MLP neurons of a small language model. Each row is named by its layer, matrix (up: input weights; down: output weights) and neuron, and shows model dimensions 293-388. Each number is 128 + 24 x the weight over its row's rms, rounded and kept within 0 to 255. Numbers have three digits each.
A block is one neuron, or neurons of one layer that tend to fire together. After each block is what it responds to, as a language model described it from the Wikipedia text at the highest values.

L3.up1565:168111114119133141060135193112146087115125118152102155102140128150131143165143147126085126165131136124147128120109150087135135096131146159113139113132202129142119126141089114124119084108110114141140105151135133115170157114114091136119140124126101139134111096093097136153136108108126093108
L3.down1565:112132133076142149124133140168120100136131132114088109129153118130148102106124121137093155090162098119122136149166099105147136159087115153103136138104113138119105138087159159179182122147101119167168135148125090108103089155172109146095139105118147116120137135149117137132157108170138114152
Before a bare verb

L7.up1300:129120149121092097138126142105144154116143115092099119142157153122084150085144121113148114114126170171167070084121114150125115139153150104152107099118183132141125214099135114095160123109082131106143185127155118125096130152097170164124148125116130175164119126092106115134156095113093146158
L7.down1300:134149141097116175137139148140123133136134127090096122111132111114086128100122103100151126120132146107135093110102108134138109138140123170151082107089140142137069157107109104134151146133091136065157088117157139096118110094131129127153165135117143115117171143132089138099102121120121134127
L7.up1344:136108131143114136125163181127152099065166095150113165134135106130159119136090093149146102140135082132097143113103138157129112119107107105084134125081098147129148131163110118155130138149122114154174128119087169105124131115147128101112135108163096137106101065132136164120106118160119126115
L7.down1344:168142133101123141117076137129133127135148151130127147161125115113159152127167130170106092115123137124084106124133150107140150133131145146098113149135140129120112132110122148169141138144125159113128111131135120117172129163125095135110150094106137068118126148144138174122134129121121086141
L7.up1501:109118103121104145162153125129104100124137099119134152144098104075077165121140118118130141125107168143100090166115142116129157099131154120133095107145155141101167132125118134127111103149117099130186155132160134158096114136171168133160120143099137092122098153165138132083137108139151138101
L7.down1501:094146140152077134144141109125140118100182112128156144120165113121133156130099146139127112134142167159140155152117126137138137112122145132111117113181116099108131106122126152124160111167121125126193098109128116109102139160088116165150160107156139116130115149163105141127121103148101137132
L7.up2337:153107191125094108115126147140149155111162182124129152137114107116129148134161137115103125141121134097138137180122131146130148129129143122154080112126146094146124138097122136081138140115078104155130157116133146142150122105127153123163137169113129125070161142112098159128078128116133094116
L7.down2337:123103101117114139172137141140101140136146125174112109162114114144104128095125123151160138160103131097110107134079083132149110119112126120160085122131140080118144120119091125113143127103135191162185173088136125093143176093152091066115153106156128113124162132108108147105083170129153115113
Split proper-name fragments

L6.up1285:127099119168093163149097139128131149086138140137147145115132109154125138166090144116149090117126180133098177137142120139122140149144116110113093150175122162157150095136129168128149117195119120110149119115106112087152159137122136100130144103132115145128139089131119181107099141125164129142
L6.down1285:130123112105133097174131091147126113110138101103104126133106130172146133154108129132161123142156162082128121142077127122122129138162176118092111124160130128131161098120140153084084134110129152094120131100099118111169191122104098098136122153141138123130116124139147103156147091187130135157
L6.up1512:149107141167152181147121148107097129121103142137134114145085130141102110122118122115139162134125181134144130141200149128101083135115138107151088139126137108136153098150161155108138100163126138146171140134120117152143140152143155072147131126130170114119087119103140106114043115084139079113
L6.down1512:121114131104144138117119149156103153187141133136098166114103111091116125144154141172102100117176134185139168149109150123123140147106095163132113145167120160141160125114113108177113150120134131099122131158141095110157120151122140109121145142109126125124152134163136102119109158121089076120
L6.up1836:129080087171116144118074137144151081148141128151125144123148067114114103139137089173163073083143137093129122131162140113153097111128113100105179130112161188126077089107172155141092121130121134137124113117161103118159131135145135128133088123141132122109100178116135104111139113101140110170
L6.down1836:134122110108139086105141128077120134114099104144144169169088123166156142158099135122120149128138137107166116112132168078143133162138145111153089137160090151127073133115143135110088121140134142087120137158136149116166138116110136137107114091154188150133171155140119109161158106177127134150
L6.up2111:149150106154167121168090156114168144118138105137157140144123059135152116153120093163137162106101150105085128085159122110093154167132103093143104142115116110130119093147112148094094081127160129168171127119148148138152183119110148111132112115160074145125113150138133114149132123114129149145
L6.down2111:114128126190173116137123144134135127080146133163111132134135107130169175115122111140171102198165127119132125122127157117173157119140148171153115122138113140129119080150143131126122151108158130105098114121159120108116128154118109145129117116101121176140097098115123076163124155150110139169
Ordinal number suffixes

L7.up1741:098083144101147111157121138076117091094149132113122094124165123140105157111141110131119100106083129140150120145127123107112136127082161143127111151126166133109129109075106138130148116130143116130097114175117155075116097115092119121134099127098151109134124099082114115140127142105112176164
L7.down1741:153123073123129087105096140115122134133103136100148155113126112100106097112103136100140120147129166124132141137140116088131149138119142147143129098128126145143128100138130146106128123138134108142135137142105137127140140128111135142155157114142145133107114148130115137109145123137134150124
L7.up1828:137126129115096118167158153136125149122123140124125112162136148116125152111110118153109102124136157131138186104108113154166148146152123137128091097107116098158170148119108109095105151122107122126127126115099169124166128113107135073098136152102105150125164125133071114159113154119113172151
L7.down1828:136093140114112116122142128143158120092119128143115128106107144116100120110102112176171132126123110124102091137084169124122113129095197114105161105145119112151160146103125125122099116142170119138118089159120131184088108163125146101144141137108149140091148105134102113133168124176164135149
L7.up2379:125133116129121134117128097122077145147152122130109136121099180144120120107162095121155128111093158161156178134157147158159139087124114138159123100119140152133069181112108120127118142097118095135126135138077144139174122134138124116125105132100162147145127149143118164157138114117138129110
L7.down2379:135145129161170124105099101113113113128107099118145135109111134136132125077157163171155154101088110106135136131089167115076126122125136116136100120149168117140144159134131139133118118125123136100105095145132138150145091135131125115153120119143116146136132140141114157157157094151161145135
L7.up2488:151103131143105158147107073130144113120103163152163160134097108132130120108125143142104152135123143136154131133141130126150141126153133105145118116157135119156092144101120136096130128162104112122135139145089085092089103125135133099143140117093166163146143159174139078181128127151124158080
L7.down2488:141105159117133107115087090111137111118100099101093125097122120094120106118110124113149158090188143168130140142113116192154153133156120148203103142124149107126135152150106129124093112127137124146133118131141112130125115112126149157128136132137149139105117133113134150178166130134137119076
Perfect and modal auxiliaries

L3.up1704:136171152120134101117133106133105100119111102124116137111158135134134180165121146123155135145093119129102118142104124099114129166136101141152096149134136126134168150190109131141152125120112103112136159128160114128129075083174151136096129105130131119131123140180095173160164116137162140107
L3.down1704:116131116118106128143133114190114157114120116109113156153149131127116123136107079162124162161121148123085123131102170124130113088113097140140120116127158135115165149093110139132155148087086138167144109134127097137152123125140114126090154108115139082105123182131117118114142078165170124135
Mid-word subword pieces

L3.up1507:156104124087095134121151152083134135145132124136076154124095143155110144101124114117137070145114120117106143086090133090120117118156150139111117144117110152147147148082111124085120101157083106133150103117079112128124139134096124115125141100169126108113100138155180135112125147143085137123
L3.down1507:156119104154100147101116124104141133115148134139113129117138133143110158104124126109137120130100105104096100126104118138103129169141134148066139083136119088153132113139200130095094128132123144107126111167124137123087124163088115181136154159101135150166160101125100129151114186102079164120
Chemistry and science terms

L7.up442:158157103091124149141085119124143119115119110133106092139133120150091143165127149132111132106166150124121124093107185126119100080143127117114122118138130102116170123155132108122130149153180158138125121142083142147098108053150142110110111126147117164157126129147156145106143092139125130134
L7.down442:115167121167140069143141127099134110096143101154127165144190109099169125144093137097132083101131105134136114111104104134138134136110113131147091131157133119133128106117105090139133139139159122154158137134085118147136114112133072097100125111142190155110083125094136124130134161138115147141
L7.up945:182148126161132152127161120103149126140130124111165132187117149180135162101105133120174116078137146160084145088154108106117131122092120135127118131152129131105169107081131148144123151095097126147095107128154115133122150094107171113096114139142115097167093145140159129173146153150110078141
L7.down945:178148121143110127153143122164146104151104138143148153136132125111144132109113105151123139099139159101164138167072146142087126121091140110117134141171135098129100083118184130145157088085153161118163156149121130145152129123076100151115152093165147103090099132116142121092158121162139151133
L7.up1568:116134087082130118129156111142127104116086128164131144153142130149171131138168139126155161155114113137067152110156105109135118126134108083084116118128186102138151133128124116134115088147119160110135148054129140101139122119118091137141102109162107128135097122132185129132075173107113139142
L7.down1568:170156149178137121116113140103144104119139149133163131142147105159125123099144179116147181113156117131089136119110124116107126124130124144129128101145142116167113125078159091127105131106188147126144162125153116137135167108139139149134092163109154122116089094116135143134171143125121129175
L7.up2241:118121153127140113140087091118152121158128134129142141148141113069146161179150096151150132153113159121114123136130151116123120133118151109126106092159148125134147111121127143110152133155108143161148058170138104116113118086110096102144137138107111109155111120128129176098104103167157088148
L7.down2241:131138111136094095161125117097128122107153134170111126130143116134167142119103154139139144123124094146104155077162108130123120130122133111126115139138110117118133163154145141104104166097134105145116164150116145143128114172100138156117071100125100105121131117100115100137126148186171139147
Event name openers

L6.up552:113152138106126190143110112121163129110117157149081100149098117141130062090140127152151103137125111118131131140138108151098129130143103085108112110171149123097165124176104129149121101101113138169141109149113143110129119088132147121122109102123125147097159149131105111127127127129129104135
L6.down552:138116143122075142079156150105143164145145166078155155114137138153112104137118122116131120101093130142107177139140116144126104133131131098176128111135117149116123141146179146130096163111151091123145128147162084117131107147120129119121093190171146119126126101124079155130099141159126118141
L6.up1400:120107107124129094151074125105084141101123172088105156138122139120117124115125121175107118091092117150130147145140115176113152128181084107112109131120101181165113133152151135124098128123124110111164097154115111125136121142118131131113126144136114094092140129140107143136128156152104113122
L6.down1400:130093123189040127129144117078116104107183133134057151109159089096166160106106131102158133119082151154118115210151122139126123119147104143084143127114095151108121177158098130107100138135109121139105131127140132138115086122119112156113122106175092110132150147143148128100122140077122145175
L6.up2245:096118092133079142129134179128089125132131107126102125169069163117084132100093081164120120132162157112093088127133108141133118141114159132127109139140142122165127139125137086118091135154127131155124124183118208112137139104124157127138146154108161111143131139136134103098137128116111099103
L6.down2245:149119135137110153127160161115135143136118104087138082095182167148129125122137112106100170130158123078156132119106141097095132124157178125142114129128125159089147140142101081155144123143105136092135103130167101076137119121124124091143110139158113089160143069096151087169142127130142151118
L6.up2274:144111102114130165112128127130124110093113113131103149167116147144124100109142095127117152132122100150155128164150116089121147148194110112144106160091144127106096131145130149117105158151130106181111114161172107106160136184118124118166120139071122118094152141114143082125153150159133068161
L6.down2274:158139097149105177125157131133142157109127141114122164088118148155131168120139133119107163142131160106133114134099102094104099137153112128103177112085131146124176152127103126087113117144138152131138139160132149117109139160108136112133100107166145115155120119153165162140171112134124121132
Word-initial prefix pieces

L3.up1749:158125131148132117132102108155076148088151143121158108123145119109115159114132099151163110132113106121081138161127137092159161148123108101182163129164119143176135140118143088066093166106105118128113094135192118140074157165127161120112164097118119103117100134140098133130116135128138111125
L3.down1749:145133112119174135105117118136116145127133139137088105121149158143142190119144125116116133088114138119178119064132098101138149157060134165110138115115139153129150152066100095105116108118126114149138088125086128108152117162127117154108110094099144106081132104144160138132155119111118093113
Perfect aspect, date-range dashes

L7.up412:142100133145120109126148124131115126148136088117139121104118119124138155150142112157082145150132121122121104134116121122102160135116107089166099156090133159118133097139102126146177142125153083122125097112090135095134127116111107148103156118094169147163105132128087166134127134117126104124
L7.down412:115131123141149099106107106161127132174105097151132132139136103119141110121081132134091122101087126120148130150125096163052126105156101157112082129125083112102123197143077159124141150127140153171182143071120105149163138151134150109126111133113100186143088101163138094114112144098118087165
L7.up1151:138166099130090124179124104119139133141132139142163103127117080139151149114150126127121121122106108092114155094101101127152101121096139146136140141146143168138128114121111152127141089136157137097127132113114114089166129072118104129101136151150106164137096135098104147118117140119125142121
L7.down1151:125103119129177127139112111130132102092118119100127093121166160138111136153120080113105109125138148151127178129189151140133146118150119122165155174114129106078155153126099127134136141145120120159134121126172110191173129145144160162090117129119098139077121147130127130083179106106126124128
L7.up1533:106170137138129145189123108134114101108147096142138117147141109152138145150124134127143108149091088175130103133105155114101105134112144104109128147147163171150143102154098144140114112130162124163103125116105135134134170134115127115123126117135105136114101128106129141102166124094127095155
L7.down1533:127156131110137140103144137088107115120146080093095105144150103104140148163105164093112103151137131168087133136112119116129139110092125164101122143133121095171122118145117103114133103110159127151106131097138091132140134136128083142133137112153118124140149132117106081094147098150148146089
L7.up2530:085147110137120106142134169154162135159193145111151137137114110122141126159062131131124085105127159141056111131130135167140128135116118098071145133165157102137118147133088167099133095082167169171132100128172132153122137107129121134150141140134148173172121138124171141109132108119114092155
L7.down2530:132087154117133139140141134119130121136122130122150137115139086129137109132090156123161133109122131155141157119157160105133102140116137150119122144164147110145125110161120121124104137108129116132119112152143119141123121068151097126132146085139118157144125092111173142101097112120132139134
Awards and competition tables

L7.up466:110117120126121145129132145079102166130176162146135124111076107150137127090125164147083137140111139172109139130152125138149133130137128088128089116143132150114141132099124102148088141125141133127095141166157139134125119124119124090135145113152119058151147146168085115131142137134088139122
L7.down466:178117121158089114127190137148092162133165092136109152156103139152137119118102104113103095103110157140162192087140081107100085118086113073130173078136118081102100131093151086120132158113144133114096083127147108155171137138131132138135090138177127069131144141161113178106116179158146136143
L7.up1362:112093139123103142109183119074096131113160125119120155074138124091139112138110132150105132098097136164128131125184151125115108188149129147142121126088150170084124148115127134136114106170130073115146135117134137121141087138118064134153096088122132088153151139129156142134143117163142087127
L7.down1362:127102119112107105066126122111168149065122123175110130132125136128147121112123137158079116121136122133131111099159112130118115129136117092119144135125127082107088101089139158121113144142192110153116143173153167133141130127131115135114115165089124041124144121119130126117137118129088134131
L7.up2056:125093104124090138109184141097151160113120100125092099104128121128139116104103085145123107124128132153169147113166153145131141092113136089117140131155120148126125167187118147120140141135181115164115141110131122099120128150164133142139101074154125137149150124140148123118137160116112126115
L7.down2056:122139132117115115140129128118091107160119082160125154105123098107169139112135151105092100135107135111140142155126117134109108121140082131154135153108118105142160094087134107143144142123157064115101094122129137146139167128144133162129110155079138131157112137146107133119145106156142091148
L7.up2303:128132118121110123126104101077129134124128103121111126074095108112176127089115169177111110122138122131081149119162133139113121138169122117107082114119134132112131138178118093159073113163116123160111114158146131144163121148131129163108132138164112129152091072103116170139135159147151088130
L7.down2303:159127141103134172133207116097118149187110141142138143130107127120127130134116137128112066129138151115129083137132120081096131114129127135104116145143138125114120136090138098155101089135183129122136132117139135113144122107109157169088152130136138129155141134114186145125146121146104143121
Biochemical word endings

L6.up369:117126151132121107122129120116124141131157128156108093129138155077107128112114140123151117101107082116120120120125113162143123096119150123134109128127146116176152150183116127131088138116192117125143120174121196121137100144073146133146103096135123148127102084095132117172144091126193130122
L6.down369:160141107116123130158128106146095134132140137088118116088131169115084120135125121130160115166064119136102152167149113119087148145119133114122118123125133100121119173136137071120098110120172150127110079202105115158127130130106127124149089150125115157116120124148142140119132058163138132130
L6.up997:118105143120160128133118128176147122125128098101127088104137154107103161129105157112121129112163141139141159155124074154127142109130130130167135120128158103151126161114149110138066117145132127146141137165138202099100135096114111141141103125116139168166138153136165139158131103123147154111
L6.down997:155129098132150139157099094105092153124143132083100117187086147115138085116157138128137088138142112139098131105151181142126168164128140111099122163106071103133138124109139150086180109123121140127172114095144107136114184087137115176148133152080096143118102100174102128172095060142122111169
L6.up1309:054111115128112114110110139129159114132133124133121116075075177111133095096143124128103079118108108080124184121106125122117134152163104076100113129103146131193123140121148145146092138127121131133149108125154132130092106122099122122146084128128124159118155160152153093144129106157155107133
L6.down1309:123198110144123147080131128105172102077107133086165137124111155122171101113103117085099158139133162124113117092162076107157146125153115102143106148120127149112103135089105127134153139151163121158142142117149146128132131128126136157111133137115121118094163154151109164130108132126140159111
L6.up2306:132113144111135132074145076135110116153159118129126165103095134088153136108101156179079137155116143139151126152149130113103112088162112117175169131162118142167116149123117163153093169134156098097106135170092102140123123093161130139115135119112120141096122136117114117111134165133109162114
L6.down2306:114098110109137165134121103133106124144104139141101127112133184132069104136137157164170093192119127142115135154088106120134151127138142128144078125127139118115117133129112137132119090099139135092121145163148145159130154135128129094118106090167118137120099122112146120147119152133130119184
Pre-verb auxiliary slot

L7.up255:104110160136143138070143132097076119114147144122135092135156091139118127131124138139118142100071176112120132154095092139163109105158172127082074105149079112122156120091122119138132103134079136140185164167157168100170178123121152101152092135118115071172135139129125142145118142139134134120
L7.down255:127112135111069122125124064156141165143126132157148130163122119140120161126131163098076137137150139124147104116169157125111169139102158109104090143150127130119125106112116146088149120113126104113118120169144104100129124167161116132140138119172110110120090109140118114170146115146162097109
L7.up933:082132087172145147093135140060081103108110111142166123109131110131154108113125099099081132162116143111141143138130091111136115106127148125138062116142117148130171113097144132118135108147107122119146127141149136097106155100106137121107131109127110105117127095159097107131092167092146123115
L7.down933:080129118136107137101119158093136097146110133157130127111121126139114124136103133102133120138119141121143122136154118118131132159140133107142103117116130172129143124138100161121118102120110097141158125163092143109145099094159118135111140156101098145122113126154136092109071128119131102121
L7.up1059:124146122123122189121120089142148093087140121123108153119098150115146130108116143116086129160149153160128107120083108106135131074087156140132081158143139126133163109082197118132152155143134148172113136173132115137162138112126128136119121113130140192160135115120089076116145092109102161138
L7.down1059:112103139140072122117108122099120170131144127150173110139145140129153114137152129118123104123149154102104080119146134095107151128137117141161080127130136128161165128103129167136106156125166125115132137075107130110112063130115143137083094170128134150107108166132131175117176110134145131157
L7.up1398:109131113087122114125159133088132102143103168121116135118137097114152126078118092127129147195177104122106145148148104108107131089107103136095139098154120151127139133128152071096159152128111083120120098138146157132100127148143091124178154147174115132125124120158088106133119168088129108125
L7.down1398:153120100147149115169146080093101094129095152124139174132119124121142140107166107132141106135118127117135170141105135160104147140133124152129134173157127121100127077136094144178125161095086092120140120095119138100124140122116143162133118068150107164158146122151117138131165126120121122128
Verb-phrase predictors

L3.up1155:140102138144129148126133130122111167141131182139139150151151093157110122138127135119122182139098167099126129117112114108164102097123122135140106126116125102153117112105094118134087124126139123138147165133154185104117125145173105101093146114157089109122097135125086158140140115154087089158
L3.down1155:089107135092086133131132128138172175139137133136147144115159111131175121153186112101171182135144139140131132142112118137143132069141142111160092097110126149139128131083098115167139122121111101113101134139132154148114153120133121153093143090105140122090124136101132141136187144181115104113
Quantity words before nouns

L3.up354:107097112145155119095188133128140157150140152155116150127121114119138127130113151135107105150095099137166101111126128135102127117160136098151142109127067189120110129154134102090141178092163150101146156167135117111155149124145151150126127138157112140125090095156121142125159106121098133182
L3.down354:133126100138099114130155151131142182123154119076092130125111125162134130167130159117123094106134101147133156100063159142120147142127147098110091124134147131129151148130102135123194131134148123117143148147128153094169159109133085154119069123130156092151133136187146137095115124129077081094
Of/in in names and places

L6.up758:151124136153080131196157137131112185148130095147125144138135169130121111085118140110115111134096163123182144138135127131133083172151134110117141162112150144110127147101119123112132149162110102139143140116094137138126125150132104080161143162124142147110145164124107128143118131156119123099
L6.down758:102128148132097150154114129186105105152102111145123164129120118170085099130156122114132149141101143116132109160104124124170131149124149124149136108087149143145107145102117111102132161128098132107113086119106117140138122156116115091137177117090137140134127120118123131160079141101145145122
L6.up948:142057129086123155114136119135121118121131157132101132130099100135121136160155136150129149140106093125165137109174064145117126115149168111142141120164109139111059135112132073089128148120150095144172133144116126154133152093136144140111157124168162126162119116132097116109111127110122137129
L6.down948:151163104115139134095127105128137136144183091144131108110106118127139104148099117163154134148148117155147117097131127147124114113131147129147093116161105128089112103115138133134108131126125098117144170114097138137082145144150108114147163146171135138158130138182144117110106157128097116145
L6.up1643:100115104141133120134149115199121079126115174122171112134127117117141119124149139124127170136179098178122135129154105155154110169095110124148099119107152081135149115112135124144110147140101150104162128174123112145142144106130106105139103079156129132140122142132122138123131091119124157075
L6.down1643:128145147123117131133124087162158090111162153161125088146123168116103113117097143109104115160100128147127102083097107194149174149115107129129124146099113146121120125122120144132182105112137153147142134151137124144119124144158137104162115123161125130146123139106095104176155117130114120118
L6.up2261:099105121090112099126144158145156133132119134149137146133141130107147089133138039141137093112131095129122121155144147142141125102107178106130134138127147095106121136121109088096129149086105154125144123120150122122136124121108097131159147163150102087133145153113131125122060171162148170119
L6.down2261:131151179152140138140118103143104124120167124109134120111137111126162080111142139114157142113134119125143078130152138106099147133139111129142127111128117131095116149176126144121138108133139162111104129143167155101154124117165156107124122125110104187172102130111159128149102113081116149086
Inner pieces of rare names

L6.up981:102156075117116133130105132061155134126119110132106123152141101119131113130127126156156122106159151124154153120107147128158107150132126084127127114177096158165095138161095126147114181145142116134130125117161141115131120115095123092101174104148137102094130092122137126138143114087175183145
L6.down981:110078156128119082138128149124165121159127127125159175125105108136141112151124112110134142107178109148174111123128161113140136148123138152158158127104171095149132112167093112127112129119146098170136134127107122118113150099134119105110134156111174142111168107148102090142129112130123121169
L6.up1446:157139141181131088130122168133101129096103112107104125146117161081126128092112077111131125116106137166109104145111141116167159145105113111115134113146109134116118120122116117097106143110117122118135124145081130136112151120132145102105100145099142121112103118162097130157137104104117100148
L6.down1446:166128143134140124106143099144139147100117118135099113137116133135143119114164138100126144111098124175143130101133109115167139139147083122159150101108098104123098150124095114104113133098130142120143126158153091108104149140112106136110142116170127131126123115129138114076189103124111158097
L6.up2142:153139129127130132132148142083118111101125140137119147093148114127134120141206130181136103150116123162108155140178149129109142135150162122145139113137091153105148109129123129111088122085118130110133158125159154126124074141171141167094167121129135109088109124119088134165126126122188136085
L6.down2142:140083130133135162126125133119165138088075130140151110109132125138123097145133098142158124184127111192116096147098093126114123141116128123120128101122121112128133156081103088160134133110156139103095119157146102116140072118122152088140146118111166134124136125155075104155137157123125168134
L6.up2383:203145112135098112147124119145133089141124136100152125189120088102107122129133089111119109088083135119139142133162097109142142125176144156133120139101145082135133116108087134128112136111130141160108076107163140118135077132129121139112110129164155131121121100144101130152156131127160108074
L6.down2383:116143168175168142100177133083146144147114112126131138125144113139123126122157105123174165176132138157163131093121180192040160118148114122146116135091139134097117142136124175153145111090106174094118102136134129142117100150116119141119202157118117084115124159097155154128107124149088103101
Final digits of quantities

L3.up1009:147126130166125112131120152139151088108100150165095095130131155140118106139117084130125084107167167143152098098132160156135145155129160146123103119129137158138184100120105143143122112104146132082135167126105104138169157154141131122158096113117135103113110101143120112134111144118169180151
L3.down1009:136117141125086118155131131080112087149115128117111110120104122159102124123112129126117125146155146143121111169133116122138197152098135131137124152128142124119135124135102172127125125163147112125119057100129098115093122127134087121110111129170120160099113154142081104129111107117089168107
Demonstratives, ordinals, "of"

L6.up1797:107105138111082097124113128119160143102131166134122128093142173073136137105170159136114104180143104129130116118100115104119105106128118128166111143112118131120142090149149110130150126149091087153171136148218115130153116106137149131130114112111088153124142157162141130106111153142137123110
L6.down1797:107131150085137101128110145120162169142146125114180106099150115125131080155120143114101082160145083095125107144121174171122133105147121136129141076120121138115142146103144089144156110075111099137139125119163070125142120147108144147147098122148130111111102102079161120117123103150145111166
L6.up1966:118127110135146125087119174100130156124121109056085134151132088131091128134151144115097100103103119123096124157132085105147171136146128126135144140098137141119137162149150118134118119126166138104139093178087153108112101071159097133142138144121106122121147165066115142143087145159110145137
L6.down1966:120106163128137187130134180140105122115085147149137144114144147101119125074145138098110118107117160110157108135138108108119115170138140124089136113149144147131125128146131113116168157133091181180143126164149125071177159180135112129169140118104099138128098089185117107129154131123128111126
L6.up2394:090097180192136087096108145130129083149129126109103151115089143082146143129105115138112120131157141076099090123117137122098166111157128149141118155108144167148105124110144148137124154106124104158139127133132157182141117092100111165124145145161109129117099155109137147110105176140129114138
L6.down2394:107120096115140093122119105086119143173090120103129161121100114101136142142144116139142136170139096118149083142141173129127153133136125137138144109155095124145158121132062115132152151140114120090135127180168169146150132139098150132141136151132094129127126164115141115134107128138142145145
L6.up2471:125141099172122129092130159112146152137121142133157178121140145133135133177124137094125126142104128083148165155113127114144120156158116121115122118130130131111114180104105140153162096167166102171121126095142132120162144119107125152148123117118124098111149123158131110090108158104096132140
L6.down2471:124125112106078166092098144108090143159116135116096094149115127110156111152142122094122135137098139138126117115170142126085123131099141129108136141099127157102091102125120124120103108126109158160146140158149127127131140123123152121154099106121146144126142115125102124125031132118113103153
Predicate verb onset